{"activation": "swiglu", "norm_eps": 1e-06, "positions": "alibi", "init_std_qkv": 0.0233, "init_std_o": 0.00441, "init_std_up": 0.0233, "optimizer": "muon_variant", "lr": 0.00892, "beta1": 0.95, "schedule": "wsd", "final_lr_fraction": 0.0}
MLP neurons of a small language model. Each row is named by its layer, matrix (down: output weights) and neuron, and shows model dimensions 32-127. Each number is 200 + 20 x the weight over its row's rms, rounded and kept within 0 to 999. A neuron's up and down rows have the sign that makes its largest values positive.
Before each neuron's rows, "fires before" lists the tokens most often just after its 100 highest values on Wikipedia text that the model never trained on.

fires before: "| ", ": ", "zone", "out "
L3.down631,221,213,181,225,203,184,163,201,207,205,190,205,227,235,217,218,206,221,217,211,211,212,181,212,154,205,224,227,206,206,210,198,190,207,203,220,170,246,213,199,196,188,192,167,226,182,167,184,189,218,174,194,223,201,198,208,198,192,193,196,144,195,196,173,173,195,238,208,215,170,210,185,198,195,213,205,216,203,242,199,192,221,179,201,183,180,186,162,192,249,204,235,200,210,216,241

fires before: ") ", "sq ", "% ", "8", "| ", "es "
L11.down90,225,261,202,227,189,199,218,184,210,172,195,202,204,180,187,203,205,182,220,195,203,207,192,200,229,212,225,163,173,202,203,205,174,208,231,222,186,174,223,229,192,194,187,191,182,140,180,203,174,179,204,180,172,203,188,222,211,204,178,202,223,178,206,165,196,188,210,229,160,223,198,204,197,221,208,209,214,211,156,225,229,230,176,187,228,175,222,214,204,193,175,215,219,218,189,191

fires before: "- ", "| ", "Note"
L4.down153,210,178,219,186,185,236,208,167,204,191,185,204,227,172,248,195,213,212,181,187,194,196,202,206,187,215,209,219,208,138,197,197,209,228,183,202,203,179,248,207,171,191,194,192,189,207,194,201,203,179,204,224,189,176,193,193,227,209,209,189,201,194,199,228,166,206,196,229,260,210,167,206,196,191,203,195,216,217,167,213,201,212,242,170,214,223,215,194,187,178,200,216,185,230,227,185

fires before: " ", "Episod", "Col", "4"
L6.down460,194,198,182,211,183,176,197,251,220,222,219,227,178,244,212,174,200,220,169,183,223,231,201,209,195,210,200,228,196,191,191,198,202,208,206,206,185,184,230,216,227,202,140,228,195,194,213,245,177,185,220,206,174,205,197,221,203,227,223,180,200,175,216,182,184,222,219,177,200,229,199,198,210,164,210,185,193,192,183,223,224,176,178,194,185,187,210,174,207,205,204,184,207,230,186,209

fires before: "a ", "+", "an ", "is ", "was ", "the "
L5.down620,220,161,198,223,210,191,185,212,165,218,185,221,198,177,200,181,191,202,187,208,157,223,210,169,221,198,176,210,184,247,171,235,197,179,208,195,174,220,200,167,203,199,192,206,202,206,228,238,167,156,239,221,207,186,189,209,210,208,188,206,210,192,185,207,204,186,175,207,199,236,204,224,209,213,213,203,186,242,211,167,219,187,188,242,229,187,215,223,198,201,203,222,233,206,170,239

fires before: "| ", "2 ", "4 ", "K", "|", "8 "
L3.down172,206,221,191,181,208,182,197,179,180,196,180,249,185,191,208,210,191,170,181,164,208,176,210,187,248,212,171,180,180,200,198,184,219,213,189,229,200,192,203,203,243,201,168,218,240,192,135,233,222,161,202,193,193,179,211,202,196,212,199,200,217,201,183,220,207,223,166,202,221,192,184,210,211,198,198,193,244,178,207,193,183,195,215,211,209,191,209,218,206,174,220,185,214,188,174,206

fires before: "==", "== ", "The ", "In ", "==="
L7.down519,209,177,180,235,219,221,221,213,240,171,212,209,174,181,215,154,197,183,193,192,197,194,221,235,213,195,183,214,211,190,239,178,203,177,169,202,160,211,176,201,214,204,133,212,195,215,239,194,196,238,170,218,212,215,211,249,197,229,189,205,234,189,214,173,181,187,191,198,189,173,195,183,197,220,203,196,210,205,186,208,201,200,219,225,229,194,207,185,203,175,199,184,180,192,196,226

fires before: "|", "—; ", "0 ", "2 ", "3 ", "7 "
L4.down210,186,203,182,205,191,200,231,231,210,237,218,193,177,236,184,214,203,184,196,206,193,203,194,160,220,207,181,216,168,201,235,216,207,215,193,200,187,200,210,196,228,217,181,219,185,223,195,176,188,208,231,181,182,184,222,197,190,184,223,211,205,199,204,183,215,174,175,171,212,187,193,173,202,211,204,212,195,194,227,205,212,181,195,169,192,201,182,198,226,172,217,163,233,221,213,192

fires before: "| ", "\"", ": ", "tional ", "ence"
L2.down720,203,250,211,235,206,180,188,213,188,161,196,201,202,189,221,189,210,181,179,178,179,190,197,224,188,183,192,260,162,189,206,189,195,149,232,195,214,203,232,213,137,188,158,197,208,201,183,219,186,207,182,207,226,229,210,217,199,216,192,176,189,214,189,199,175,213,168,181,193,199,211,196,201,202,192,195,228,233,178,197,238,212,217,191,201,211,190,194,201,199,209,218,211,186,205,240

fires before: "| ", "Dar", "D"
L3.down101,218,182,217,211,215,217,187,194,219,247,187,207,245,186,201,174,176,188,215,190,186,190,214,175,175,215,237,220,197,167,198,213,213,197,223,182,243,197,207,177,164,197,214,205,158,216,191,211,210,207,225,198,223,200,210,206,170,235,204,212,192,193,202,186,201,210,212,197,214,204,198,193,229,212,176,206,197,230,177,222,184,177,201,201,186,199,194,188,205,164,180,203,210,215,190,232

fires before: "201", "199", "202", "198", "200"
L2.down399,180,218,245,232,167,197,157,223,173,191,209,175,238,216,204,213,178,214,215,185,192,227,167,191,177,189,221,214,227,227,237,180,205,189,208,162,205,215,229,177,216,208,215,185,245,198,207,165,172,175,182,197,200,210,182,183,224,204,232,206,225,190,193,198,210,198,197,181,205,179,181,225,188,169,196,205,202,210,213,142,213,201,217,245,217,195,197,203,228,210,197,199,177,206,164,155

fires before: "\n", "\n\n", "| ", "com"
L4.down677,195,225,191,174,167,234,185,223,216,168,213,192,259,233,204,216,194,170,242,195,203,184,189,228,240,166,212,207,205,189,210,192,173,206,169,184,171,169,214,176,178,194,169,216,182,199,212,218,212,215,200,202,204,218,212,196,217,188,237,218,196,160,200,194,189,190,205,207,190,187,188,212,177,200,197,197,224,176,186,195,202,176,234,189,206,200,190,214,242,229,215,201,185,221,171,160

fires before: "\n", "\n\n"
L6.down726,181,165,186,199,202,226,215,235,184,192,212,187,210,201,196,187,209,210,219,227,235,216,261,203,186,202,204,183,179,201,168,171,212,167,199,222,223,173,249,193,223,211,181,205,181,188,215,221,194,222,179,208,208,221,199,206,202,193,234,189,195,229,213,193,212,175,190,226,228,212,183,211,212,169,203,203,177,162,198,240,206,159,179,166,181,208,189,211,201,190,189,198,208,176,168,223

fires before: "| ", "zone", "|"
L2.down39,160,181,202,192,208,220,187,232,170,185,183,196,211,213,168,214,191,203,184,185,168,206,201,206,189,186,171,222,187,203,176,212,195,207,174,202,207,225,200,196,194,143,228,212,238,200,212,187,189,216,231,177,211,183,194,209,176,179,185,189,173,171,198,196,182,190,238,141,186,148,223,246,211,199,213,209,184,181,231,185,193,199,190,168,213,201,181,179,225,235,230,179,203,193,208,187

fires before: "| ", "– ", "out ", "votes "
L3.down83,217,205,202,208,201,211,207,203,186,234,182,206,188,184,164,205,237,225,198,191,249,203,182,213,158,201,195,218,199,226,202,195,193,193,190,178,192,192,204,205,194,185,198,234,202,184,228,166,179,216,233,188,197,191,252,183,191,183,191,183,158,197,218,170,204,190,247,204,190,197,194,204,203,177,204,174,199,218,191,171,164,189,224,158,181,206,211,217,199,218,198,196,204,195,195,205

fires before: " "
L11.down112,183,188,181,226,188,204,263,187,210,193,165,190,226,215,202,198,208,207,184,211,202,190,204,216,187,216,216,215,186,221,217,189,206,201,183,212,174,188,194,241,231,227,143,179,223,211,179,176,185,174,203,156,204,202,198,207,195,198,182,183,137,180,197,205,197,210,235,218,147,218,225,210,162,175,208,211,179,205,182,214,237,219,217,195,167,200,187,183,206,205,210,157,221,204,194,210

fires before: "- ", "Dar", "201", "202", "\n"
L3.down11,205,209,220,202,182,220,178,217,196,153,170,229,221,216,180,224,201,194,194,172,209,224,165,209,190,192,204,193,212,186,157,197,208,206,207,211,178,213,199,181,214,209,229,181,202,222,194,200,180,170,175,226,158,203,229,212,194,190,194,220,199,201,209,183,232,203,190,215,198,197,193,165,155,237,178,229,192,223,192,144,204,204,207,183,209,193,226,220,173,156,234,183,187,189,176,199

fires before: "| ", "|", "4 "
L5.down325,223,179,190,199,221,210,204,186,183,216,214,181,222,223,186,199,186,217,207,186,157,198,161,184,169,230,181,242,188,191,201,235,187,166,202,185,187,226,249,182,201,177,182,205,186,207,217,192,214,225,193,200,188,192,218,229,203,210,207,185,178,192,180,199,191,214,187,195,163,157,204,180,249,224,196,183,205,223,207,215,210,186,216,196,202,200,207,176,204,200,186,204,213,193,208,214

fires before: "| ", "|---|---|---|---|---|---|", "|", "|---|---|---|---", "|---|---|---|---|---|"
L4.down286,222,218,219,195,173,188,194,187,221,191,197,175,205,162,170,189,224,205,198,202,151,214,197,184,194,215,186,167,169,171,176,223,176,212,175,194,205,170,221,212,185,209,195,192,217,227,215,222,219,220,203,225,217,226,241,205,197,218,258,201,174,190,187,167,214,193,194,225,206,202,193,200,220,233,205,213,195,236,209,175,227,205,188,207,205,155,228,188,173,204,195,200,184,182,204,226

fires before: ": ", "medal ", "(", "Summer "
L3.down560,218,196,196,209,250,193,204,206,186,217,238,214,199,205,202,195,177,200,179,202,207,198,152,236,199,222,207,197,181,212,221,211,192,219,230,196,190,234,199,161,237,214,248,204,195,183,212,214,229,178,173,225,179,217,246,207,226,203,202,190,191,194,195,229,173,183,197,197,189,212,211,203,218,207,202,200,163,182,176,228,172,217,204,210,218,189,167,224,153,181,221,191,190,193,187,213

fires before: "201", "199", "202", "198", "200"
L3.down158,193,227,210,201,199,212,196,185,174,174,208,222,192,217,158,211,188,197,185,168,204,212,221,165,191,204,225,208,190,235,196,225,242,189,192,195,226,206,217,169,248,174,220,202,224,194,213,210,198,186,175,179,200,192,236,196,228,203,227,223,204,188,198,176,212,184,194,182,177,205,229,213,189,190,228,178,220,219,195,182,204,193,179,214,181,202,203,196,238,217,237,183,166,175,203,171

fires before: "| ", "medal ", "– ", "ian ", "iev", "service "
L3.down509,236,211,167,189,189,220,214,236,204,178,227,239,183,227,200,191,216,215,203,160,205,191,202,167,213,206,225,228,218,196,201,218,203,188,192,183,185,176,209,207,211,171,168,192,198,172,155,197,211,200,195,171,188,234,204,164,238,236,208,186,186,162,187,193,196,221,224,210,228,179,224,219,179,210,209,210,204,181,206,193,209,208,215,210,166,205,232,218,211,200,213,181,197,221,216,208

fires before: "s ", "| "
L2.down667,196,184,201,199,199,224,186,212,177,231,184,209,169,173,195,222,171,186,211,192,168,200,213,201,226,184,210,227,222,193,206,174,219,212,214,183,233,164,193,189,201,220,219,182,194,229,198,254,177,177,185,195,231,159,195,207,190,219,209,203,222,219,219,211,216,187,224,223,239,232,210,233,207,205,208,226,165,207,188,213,186,187,190,176,190,207,199,201,185,202,198,193,165,251,212,201

fires before: "==", "== ", "In ", "The ", "===", "=== "
L3.down433,180,190,200,193,198,211,197,203,209,200,169,195,227,222,193,197,193,195,191,208,220,178,187,234,189,209,223,212,196,238,199,179,148,209,227,200,201,185,205,188,226,187,140,191,197,227,203,191,196,192,180,208,200,202,195,214,206,226,229,224,166,238,182,173,186,198,223,165,213,211,209,236,198,207,210,209,236,176,187,218,198,224,209,209,194,182,221,210,220,195,202,202,205,157,212,178

fires before: ") ", "% ", ".", "6 "
L5.down245,206,249,225,232,171,201,227,205,212,178,194,223,237,168,209,221,226,201,223,194,204,204,202,188,171,213,207,208,207,199,196,211,194,181,195,224,170,202,179,186,209,210,199,200,187,167,157,222,195,228,183,216,207,190,193,217,195,204,182,193,177,169,233,164,178,185,172,187,190,178,196,208,187,164,195,188,200,210,178,198,236,212,251,217,155,201,212,210,218,198,208,196,211,210,189,188

fires before: ".", ") ", "-", "\n", ")", ", "
L7.down248,173,208,218,244,204,200,210,226,163,174,222,196,189,209,237,135,200,187,170,182,173,245,213,176,206,225,202,214,205,199,209,229,179,168,178,217,203,231,236,167,178,203,225,189,188,175,193,199,198,228,201,208,204,183,209,181,206,203,186,204,237,156,235,214,202,248,185,172,180,189,215,217,237,182,204,166,199,184,211,184,221,213,202,199,188,220,190,195,184,217,192,204,237,218,216,213

fires before: "an ", "a", "a ", "ani "
L11.down489,190,166,184,220,202,185,215,208,210,186,224,190,192,219,227,175,194,200,186,209,216,221,222,185,229,225,186,160,208,191,184,173,191,211,194,179,193,217,177,200,163,201,177,189,182,179,205,229,193,151,211,198,206,192,220,198,214,171,206,204,216,155,180,240,187,172,201,188,152,185,195,190,216,247,209,217,199,201,198,189,214,190,184,210,206,180,216,219,215,190,169,227,183,185,234,216

fires before: "the ", "to ", "a ", "her ", "with "
L11.down538,211,180,202,223,209,199,168,192,200,185,187,204,186,192,199,214,211,189,197,198,191,202,201,201,221,210,210,211,223,242,190,196,193,178,203,231,215,179,174,191,188,183,77,184,197,194,170,216,197,207,221,208,188,183,182,180,196,226,156,199,193,179,200,235,198,227,202,186,201,200,209,202,214,207,216,170,191,216,202,207,216,194,205,178,184,221,198,181,189,201,204,196,176,184,210,219

fires before: ") ", "), ", "); ", ")", "). ", ", "
L11.down479,206,193,185,182,204,184,216,199,210,199,200,205,251,191,223,152,171,200,204,193,222,209,188,229,203,183,201,189,170,197,226,210,208,222,217,246,172,219,214,172,193,179,181,174,169,159,208,170,152,208,197,203,211,179,202,190,209,208,190,204,197,201,223,195,208,231,200,203,212,205,212,199,224,201,205,196,205,201,208,206,232,194,182,172,196,182,213,209,206,181,178,213,255,201,221,161

fires before: "with ", "the ", "to "
L11.down340,231,198,206,202,178,152,196,154,162,207,214,204,212,207,186,219,206,200,191,183,190,198,189,224,175,186,172,220,205,238,166,202,199,199,196,179,196,195,213,197,212,201,134,254,169,226,211,212,195,187,218,216,186,213,241,184,179,200,180,204,225,224,205,214,231,218,166,196,203,189,213,224,188,191,212,208,196,197,160,187,194,210,211,200,202,217,180,226,179,160,213,222,167,186,176,187

fires before: "\n", "\n\n", ": ", ") "
L5.down336,201,175,240,194,181,229,196,198,188,185,215,201,217,212,181,209,173,205,187,217,205,212,218,185,204,230,193,214,186,176,177,243,191,222,157,232,248,188,218,205,178,194,180,199,216,207,178,238,174,219,227,193,226,230,211,217,202,208,251,172,184,161,202,161,206,170,197,221,218,214,177,213,216,208,212,219,183,214,197,218,194,209,168,194,171,178,185,197,202,214,197,211,230,213,175,189

fires before: "| ", "(", "M"
L4.down482,216,196,235,190,181,173,205,191,177,194,193,205,216,224,198,199,175,204,200,211,220,196,195,167,249,195,174,207,204,219,193,190,203,197,171,224,214,224,196,207,199,223,179,205,212,186,131,194,210,208,187,189,195,231,228,212,215,242,213,164,223,197,195,172,188,204,240,242,236,215,193,199,206,174,237,193,193,205,193,199,198,228,178,158,192,198,200,204,190,224,232,205,172,196,220,237

fires before: "- ", "\n", "\n\n", "only "
L4.down0,236,215,213,181,198,250,196,214,243,171,239,171,206,168,176,195,170,192,181,214,212,210,147,232,190,206,219,172,178,176,187,211,225,212,188,212,207,193,200,196,172,203,195,207,188,211,213,196,241,199,202,186,206,209,187,166,213,174,223,211,158,194,209,205,192,206,219,204,186,237,185,203,230,195,173,189,181,183,185,245,201,220,194,189,209,163,191,214,195,212,233,192,171,207,204,210

fires before: "| ", "==", "\n", "= ", "===", "|---|---|---|---|---|"
L3.down649,189,210,193,226,224,214,197,176,196,200,182,197,202,190,195,193,188,173,157,201,240,252,193,205,199,181,189,178,222,196,200,210,209,172,221,195,201,214,186,190,233,172,158,251,222,202,213,183,178,202,218,223,197,188,173,188,186,198,187,209,246,161,205,231,191,203,207,203,199,211,226,163,241,221,199,184,174,202,216,205,230,194,225,254,146,210,205,192,192,170,167,230,197,203,213,190

fires before: "\n\n", "\n", "ches "
L4.down364,210,204,246,210,211,224,228,233,195,206,185,200,228,210,172,202,175,191,185,191,216,193,200,161,153,198,195,225,188,179,182,235,219,188,208,209,206,178,211,184,169,153,215,165,201,188,185,190,168,187,197,182,238,179,183,199,202,220,237,204,204,180,190,206,177,181,203,206,178,206,183,226,201,217,195,218,210,158,203,181,183,224,200,194,216,208,218,227,202,200,221,193,187,176,220,198

fires before: "to ", "as ", "by ", "in ", "for "
L2.down147,198,198,190,189,227,191,176,203,210,194,186,221,226,191,238,218,214,185,208,217,206,167,197,173,204,220,233,185,250,188,222,194,234,209,195,179,197,172,172,201,192,188,180,223,237,210,180,199,217,199,222,177,202,203,180,166,221,173,210,157,205,209,184,198,168,191,230,167,239,231,194,216,146,190,192,148,194,201,219,206,193,195,200,183,231,188,214,239,208,199,212,212,200,225,207,200

fires before: "199", "201", "202", "200", "198", "194"
L4.down56,178,193,198,177,212,206,180,190,190,163,203,204,239,202,179,196,206,152,187,189,159,209,188,207,211,200,199,209,197,220,203,190,211,182,188,214,182,205,205,171,199,183,243,193,221,207,201,187,187,158,184,192,227,191,221,211,221,212,211,233,187,207,213,179,211,164,192,230,198,193,225,208,214,205,191,192,195,220,210,184,194,211,176,214,184,197,243,189,188,193,230,224,180,183,197,196

fires before: ")", "–", "): ", "-", "ST"
L11.down488,208,189,207,205,226,190,214,248,174,180,199,184,179,228,218,169,190,199,214,227,218,205,173,211,219,174,209,220,164,195,203,183,172,202,201,208,197,209,211,196,178,247,203,222,150,195,197,165,161,186,210,197,188,227,193,176,225,215,231,210,195,195,203,228,179,228,207,182,233,220,202,220,208,223,218,215,198,177,211,196,220,196,226,168,173,213,218,177,189,207,196,189,218,208,224,234

fires before: "\n\n", " ", "com"
L3.down178,190,201,197,193,177,195,179,214,180,179,216,218,181,189,222,211,204,186,214,213,240,125,195,172,189,173,211,202,189,202,204,189,166,227,201,163,191,220,192,219,193,209,213,202,205,231,209,206,187,229,188,189,171,223,168,214,167,223,203,215,194,193,203,203,165,187,225,193,224,172,217,203,194,203,204,204,217,184,202,195,205,162,238,241,236,192,214,230,231,193,183,172,189,206,173,188

fires before: "\n", "\n\n"
L7.down290,189,190,209,205,181,197,188,193,234,181,187,199,190,216,205,225,201,213,180,228,187,191,223,236,213,189,200,195,169,188,189,193,159,225,149,210,212,168,225,196,201,207,119,200,181,196,198,229,199,157,198,211,227,224,198,202,195,202,210,179,230,182,237,170,212,184,225,209,169,201,194,190,166,204,196,248,222,191,216,193,175,176,191,207,217,203,197,199,218,187,226,214,244,190,222,184

fires before: "| ", "Dar", "- ", "|---|---|---|---", "The "
L5.down176,194,192,222,169,204,209,188,202,251,175,207,210,232,172,194,167,180,198,215,165,194,211,208,227,165,173,212,200,215,228,217,214,198,220,202,225,218,190,203,177,208,209,129,196,223,210,172,223,240,195,184,217,207,194,194,188,195,189,200,201,190,186,176,210,205,203,181,228,220,162,220,202,203,202,213,194,192,226,206,186,213,209,206,231,228,213,210,182,192,203,222,207,200,188,215,234

fires before: "\n", "\n\n"
L2.down357,220,247,203,190,185,206,179,185,189,223,192,204,217,191,199,174,195,218,218,161,212,197,189,189,199,190,194,231,200,208,161,188,171,226,216,185,152,141,211,185,184,199,221,192,203,187,188,189,183,183,222,180,203,197,192,201,204,201,222,206,209,191,212,207,219,212,186,215,227,230,231,207,213,192,210,216,177,200,200,171,196,176,177,193,192,232,234,199,196,215,182,227,212,199,143,172

fires before: "\n", "\n\n"
L5.down48,197,213,218,170,212,211,200,216,204,213,216,180,195,238,192,196,184,203,226,201,162,184,198,153,177,181,165,209,152,175,204,165,179,218,220,208,205,172,184,231,176,216,227,175,187,237,196,257,218,212,237,199,228,187,197,224,182,201,220,236,211,184,168,188,217,164,187,205,221,194,213,186,198,168,208,205,225,205,201,214,206,219,165,188,192,201,213,234,175,175,187,210,232,170,174,181

fires before: "| ", "us", "side ", "/ ", "us "
L7.down448,200,239,166,169,188,186,188,214,221,191,201,184,212,191,167,169,204,217,198,155,183,234,183,205,240,202,218,206,186,198,178,182,221,195,206,190,190,204,231,191,178,206,197,213,229,191,196,179,207,247,191,201,197,170,197,214,210,189,200,213,186,185,229,209,159,214,208,234,200,165,213,209,218,202,215,217,186,237,251,194,206,217,200,204,200,201,184,191,194,209,201,172,215,223,188,160

fires before: "| ", "(", ": ", "s "
L4.down155,222,180,202,218,195,216,177,186,198,165,225,226,216,179,202,189,197,203,217,210,208,145,197,184,161,208,175,193,180,217,195,198,200,202,169,184,211,182,174,168,214,184,152,224,231,202,181,192,206,203,189,216,203,220,237,211,223,242,220,197,191,176,202,196,196,200,202,196,214,182,196,200,181,194,184,224,212,221,171,201,208,221,177,206,202,217,190,190,202,197,236,177,185,211,205,179

fires before: "^{", "| ", "+", "\n", "|", "medal "
L4.down599,211,240,197,213,207,203,192,174,209,175,204,206,199,201,195,192,217,203,213,184,197,225,213,196,204,210,207,162,226,202,206,223,199,211,194,166,197,201,192,201,194,212,190,203,194,210,201,228,201,165,195,192,189,193,178,195,211,181,200,140,170,200,218,198,214,177,185,237,208,252,190,201,166,196,201,205,210,178,217,177,208,208,190,217,210,189,220,240,190,238,219,173,205,182,189,222

fires before: "by ", "as ", "to ", "in ", "and ", "for "
L3.down103,177,204,218,208,195,188,189,236,211,171,216,207,227,206,187,210,217,187,217,192,179,198,230,200,230,240,207,152,170,187,212,226,173,217,171,215,202,215,212,203,204,192,164,217,207,207,192,205,193,172,244,197,217,206,199,222,209,220,237,200,258,215,188,195,224,184,192,196,229,234,198,239,169,188,232,180,190,167,210,180,222,186,206,198,226,187,203,239,201,184,210,174,148,196,218,180

fires before: "\n", "\n\n"
L6.down398,229,194,167,178,204,207,180,202,235,198,222,197,215,197,201,186,184,170,223,207,201,202,172,193,222,226,183,193,164,198,216,194,214,206,236,199,171,194,205,208,228,198,193,200,255,235,195,228,189,191,224,161,228,208,243,206,163,200,186,240,209,184,176,197,216,186,196,210,212,154,189,204,210,188,196,223,237,181,197,203,177,184,211,185,191,183,194,188,196,178,225,193,233,202,196,180

fires before: "==", "===", "\n", "s", "es ", ": "
L11.down609,197,194,191,212,196,210,195,205,217,214,206,191,186,217,174,193,197,203,209,202,224,198,237,222,161,204,197,220,208,190,191,152,145,205,183,197,198,202,199,225,181,221,165,215,171,264,191,197,207,187,187,210,205,195,208,192,179,181,223,185,156,194,246,203,185,234,165,200,215,178,171,233,188,230,238,182,202,208,161,214,218,200,228,166,217,207,187,190,162,199,203,177,186,215,202,204

fires before: "\n", "\n\n"
L6.down137,234,217,213,190,174,239,186,199,181,236,226,174,235,194,204,203,168,194,196,169,220,190,216,200,213,179,216,193,206,173,211,192,213,218,185,186,186,179,231,199,186,173,235,191,202,172,206,227,214,238,185,211,229,220,210,182,183,190,241,177,232,173,225,146,184,213,173,220,193,209,211,217,193,182,234,186,197,219,216,200,203,194,215,196,206,180,175,217,221,188,187,210,212,213,186,213

fires before: "\n", "\n\n"
L6.down31,224,194,222,227,211,226,193,193,185,156,209,183,219,182,193,161,165,213,209,196,203,220,210,237,159,197,206,198,198,194,207,207,219,211,240,172,170,183,213,183,172,212,220,211,236,226,224,180,179,190,226,224,166,222,180,213,212,158,205,153,174,196,204,219,202,205,188,221,174,202,246,198,200,200,162,225,179,200,196,187,204,188,214,218,183,204,203,210,183,194,187,207,210,213,181,170

fires before: "\n", ": "
L6.down523,214,183,193,184,145,219,162,208,196,203,219,223,205,205,188,197,201,186,174,200,172,184,227,204,224,193,207,216,184,210,209,171,202,217,215,173,211,164,228,157,210,205,162,196,211,204,194,220,182,179,187,200,238,236,189,222,186,195,220,194,204,154,172,182,208,210,208,211,167,182,221,228,199,211,192,191,201,170,191,197,190,177,202,217,217,200,151,201,204,209,193,169,196,196,189,195

fires before: "==", "== ", "= ", "=== ", "===", "| "
L4.down222,204,208,195,191,189,210,160,213,205,183,163,163,234,255,225,170,205,183,232,227,207,197,199,193,215,225,192,192,212,227,199,198,196,231,211,172,193,204,187,206,246,199,143,174,169,217,178,194,214,157,191,177,205,228,207,227,172,227,198,198,207,213,211,199,214,191,241,161,188,189,195,237,197,189,187,226,217,176,186,212,190,219,211,189,198,200,192,211,191,178,189,193,210,183,206,170

fires before: " ", "0 ", "D", "7 "
L6.down14,235,191,174,205,188,174,200,199,189,222,226,184,202,211,206,188,210,211,190,184,233,198,220,202,214,188,164,212,172,202,220,189,221,150,194,232,217,209,201,193,240,234,222,229,193,226,222,212,189,150,197,234,155,194,181,193,180,208,191,205,205,190,204,216,184,193,190,194,226,228,229,204,188,186,189,182,191,191,230,216,219,170,214,214,176,205,212,184,224,182,223,153,173,235,179,214

fires before: "in ", "by ", "to ", "with ", "as "
L2.down206,209,212,198,169,217,204,212,198,187,174,163,213,156,178,232,234,202,204,241,222,178,218,209,205,212,216,199,199,198,186,191,218,202,193,200,188,226,179,218,179,227,211,164,203,206,215,172,193,170,178,216,229,213,167,173,207,205,187,199,193,215,243,197,217,215,195,192,174,232,189,184,225,152,231,208,195,193,208,144,193,209,233,209,206,183,212,206,203,192,163,203,198,159,194,205,250

fires before: "\n\n", "S", "3", "form"
L5.down352,181,228,212,182,177,218,186,206,193,201,212,206,180,241,236,200,182,172,213,190,210,200,168,183,178,193,189,199,190,196,188,201,241,211,234,184,179,177,211,191,190,200,169,169,192,218,232,213,175,199,195,196,181,215,197,214,167,214,170,221,220,189,185,216,194,191,224,174,179,216,195,216,182,219,190,242,190,191,196,170,222,149,175,231,186,216,195,189,202,166,190,163,208,203,172,203

fires before: "| ", "|", ". ", "st "
L2.down33,197,209,158,181,174,230,219,228,174,210,191,196,193,215,188,225,196,203,218,178,198,198,193,212,201,164,204,209,218,205,228,212,180,196,191,178,227,225,213,172,216,187,194,180,199,202,226,210,155,197,170,169,178,221,222,190,182,183,199,197,157,192,196,185,199,212,180,252,198,246,212,187,194,224,167,206,194,222,184,196,178,207,155,195,262,214,180,214,176,174,216,206,214,215,217,240

fires before: "0 ", "1 ", "2 ", "3 ", "4 "
L11.down563,213,205,180,197,216,165,189,221,165,184,203,237,216,208,204,222,196,146,216,167,178,175,218,173,220,199,199,189,190,195,194,201,195,191,192,201,234,200,199,183,180,198,176,218,170,215,181,189,221,207,192,207,232,202,197,187,174,210,220,228,211,221,203,160,201,202,196,194,193,202,231,194,216,179,167,200,176,179,231,207,182,181,187,179,180,232,202,154,191,201,207,167,202,214,197,195

fires before: "\n\n", "\n"
L11.down552,216,192,187,222,202,197,180,196,189,144,215,205,221,181,223,150,202,195,195,212,204,202,224,209,212,204,182,205,182,218,176,183,217,218,205,195,225,188,240,218,197,204,163,202,182,209,195,208,214,189,154,193,193,208,222,199,205,182,166,161,186,210,195,215,168,188,193,217,183,220,222,234,183,170,211,184,209,268,192,182,184,192,229,199,221,166,215,183,177,186,197,235,187,158,195,197